config.yaml
n_layer: 12
d_model: 512
n_head: 8
n_kv_head: 1
head_dim: 64
d_mlp: 768
vocab_size: 32000
activation: "swiglu"
norm: "layernorm"
norm_place: "pre"
norm_eps: 1e-06
positions: "rope"
rope_base: 18000.0
rope_fraction: 1.0
qk_norm: false
attn_scale: 0.125
bias: "none"
tie_embeddings: true
parallel_block: false
init: "normal"
init_std_qkv: 0.0188
init_std_o: 0.00383
init_std_up: 0.0188
init_std_down: 0.00313
optimizer: "adam_variant"
lr: 0.00098
beta1: 0.95
beta2: 0.98
weight_decay: 0.34
lr_head: 0.00873
grad_clip: 1.0
warmup_steps: 356
schedule: "wsd"
decay_fraction: 0.581
decay_shape: "linear"
final_lr_fraction: 0.0
batch_tokens: 131072
seq_len: 512
doc_mask: true
train_tokens: 1020000000
steps: 7782
dataset: "wikipedia_en"
MLP neurons of a small language model. Each row is named by its layer, matrix (down: output weights) and neuron, and shows model dimensions 352-447. Each number is 500 + 40 x the weight over its row's rms, rounded and kept within 0 to 999. Numbers have three digits each. A neuron's up and down rows have the sign that makes its largest values positive.
After each neuron's rows, "raises" lists the tokens whose logits its output raises most directly, leaving later layers aside.

L5.down369:409485533512450493509491577453536548498576517400499437510550440501539535447518523470471444432486530523530463466485511548515530471523486514457495464458473518468501506437534474526543528473498502464529449589467463512527450495545557497500516498542490487486467439501487537471468499555529485471
raises: "\n", ".", " (", ",", "-"

L6.down625:525469477448563549514468474458447540524499533486427572516468472503502553502521554511505363478426447480447538502525495555530449460472453508528530497478517571509529552497513491487505437414437587461510609494612440438559501550508455557514509500491528557503520495553495520545491477414512495491
raises: ")\"", " chromosome", "\").", "\")", "ão"

L6.down598:517485514460513481484462555482515446476508501458479499533477515431499519599503482476549497481503537507486504549595511569501509522541495553546439518472511579530513695508469482569416481476515522511494539408552549548511483546558471515500552525457486497466460522576495445545485504493517461443
raises: "\")", ")\"", "\").", "]}", "”"

L5.down712:421472470539512440465571504468518496564513446422488470448558458526513511482509530487499454479500465547507486467550515584502527472490543446454445505465501556512482501436577515554505571507518484474503477559489472496487533566468543502525482537508453499494454508463455501507483537512486572488
raises: "-", "i", ",", " ", "a"

L5.down307:531471494483540502521464480519521586498439459473487507487508440482493429448527507498525486558502526472479500510476560482484539512496485469435488561492483533498498587462459533492486483512479494506467472498520530554537489459457471487535577495511495570479478417509528509526480512484543501478
raises: "\").", "”.", "\")", "\";", "\","

L6.down391:441557510518490503459516466545500518471434508456475515452524481555498459439496495477497505471438476471561505493499521454509518575474428495513494507508504509516484661477484443419540499459537475527496511487520541502502538480574542516498483557512467440519487472532472510469542565484572548439
raises: "\").", ")\"", "\")", "]", "”"

L9.down191:383459561484474474428515526446442529446460507510503417516505468542532511533457604506475456510503558478539535447568486554466493516516517526495512477467531554493481535526446450541551468447472544451534499494425488431527557480453528461505469465514487501558508571604571477546439432526469508524
raises: ")\"", ")", ").", "),", "\")"

L9.down114:554482526547515509509573483488481503524496568548493425457489571546502444514484539456443513588489554487537488509435474530496473545502486499506570566490510472457431422485525523570493496474587533484491442514577514466538464530475564503539509485523500436468572500556576504505443471470506512488
raises: "s", "les", "nes", "z", "es"

L7.down257:461505474373530523489439534520458558510462558483535503487579464468451466532477496535501485508599496517516493481499452507468482548501487430495464506529517540502544576607451505537479478458473511501488493516439482471492507478523516501504495496573588544568499468524504520539537523531501496503
raises: "\")", ")\"", "1)", " 2008)", "3)"

L7.down242:453536573496540434475519519463530513496519527495476472512481528489514536461465486480529462536508515490512549506493468508481552538540514504489496458543480536440503476458563522467478503485506537477579461474446487481444532477420478549540586498511465401564442531436471494519512459512525526520
raises: "ary", "ating", "ation", "ated", "ed"

L5.down177:404497513507486472547558510514551466502518496408510434464488486509493548476540579491491455474462511498477493415567559541480490480549492460478466479435472539559476513431527485531492567532556546456443468480499487489492518442501581528480514463533491580558474431461488504498438505488488558486
raises: ",", "-", " and", " ", "."

L5.down398:412464544469516444507490482524470527551523438497565533472499483551452491531443484459419511540514544517489498525439439438503565571424555484513509548482461488459538469532549577512440497470482453501537495479519492581572495540465493503470465506525463511487475546498617541438581434498443564536
raises: "s", "e", "ts", "se", "t"

L6.down95:459491536494507508497546550498481527473524474504507478460463550468540562503484504518538518499542505534495546487553463409470463483529510482470514513433467571464482485565544501478439508522538480493623492473456431467495510518525487501491473473475434509574484499437485540474489476474538512517
raises: "back", "ating", "ated", "ted", "table"

L7.down292:480476457576547517417487524560437578479496379498495557501462451443508482499447524551493493395475474455517447469474526553495567500416534533505476451508467495551476532544519462458502505481590431564544511485619492521549516540486507470488519517446472475552546484503434469471516482464538473549
raises: "bla", "bo", "heim", "sen", "berg"

L7.down25:444476459499502483445472504559436507451442451463446526493468545472443512414438571552493499534521559551552551476545539507481493495527566519486535507548490480490458527506566513565503489529537472454511460433489555521500530447502485523480507496555532500498439523436495549481510469446540543525
raises: "ty", "ted", "ting", "ts", "t"

L7.down342:524493593512465429511537521460473436540395569512567449451530494498424503518461456493512470511533538519503479453417492505427541525480497512401519497423444577560459495475519501478484513457435484482513532451529454511499470482472511489506539415582487488461502520484477465449534515473497561571
raises: "n", "ing", "2", "y", "ij"

L6.down162:464493469484508494520502444519522483582471515550423427518507558551563474505552503489501547526500493496533531449474445534473466561549525574422531504477456560447483458541482476433569526445560532501523481451524502498536455493467461447559538507526508507501496478510492547514533457405527555509
raises: "ing", "s", "es", "ers", "ed"

L5.down440:445495541495470449568531548551506498493561461436534487461523467515499491430473510461486456492479520489565500465526529538519533463517502457440487512466459582455502524457574499512479456475536485491513451546491403481435456496506544468492517547504488415482439509489453517481498526593508543578
raises: "-", " ", ".", ",", " ("

L7.down329:541540538551586471464469473540551556469500514540501507514503544454550506499473529463496536611571476539413500478540546441515472481507474557505538567525473481451512470526455591460466451503611619466520513508454424440622480532500474516541427524498485541536545503449571494468465491452524524501
raises: "es", "er", "ing", "ors", "or"

L5.down724:495518501485401471465533567554493512509492519398534507507517455535513510473507541480450455450535608518516470493522537554526519449510516451517464452437468568500465479433495472518520557494533505532504498546625429481484481529493510514435469516477455512527496531518505496522471525554538525546
raises: " ", "-", ",", " and", " of"

L7.down218:549485458507506440494458588455475538538566512521450610459474490557522541537538476476511526553495528512433525512512490513470452490494419510509563481508590529490476532539520470533503494469486527534522510483576460498507524530566448543497502542465524460473486471530489483509496511515465446458
raises: "ities", "ity", "ologist", "ologies", " boundaries"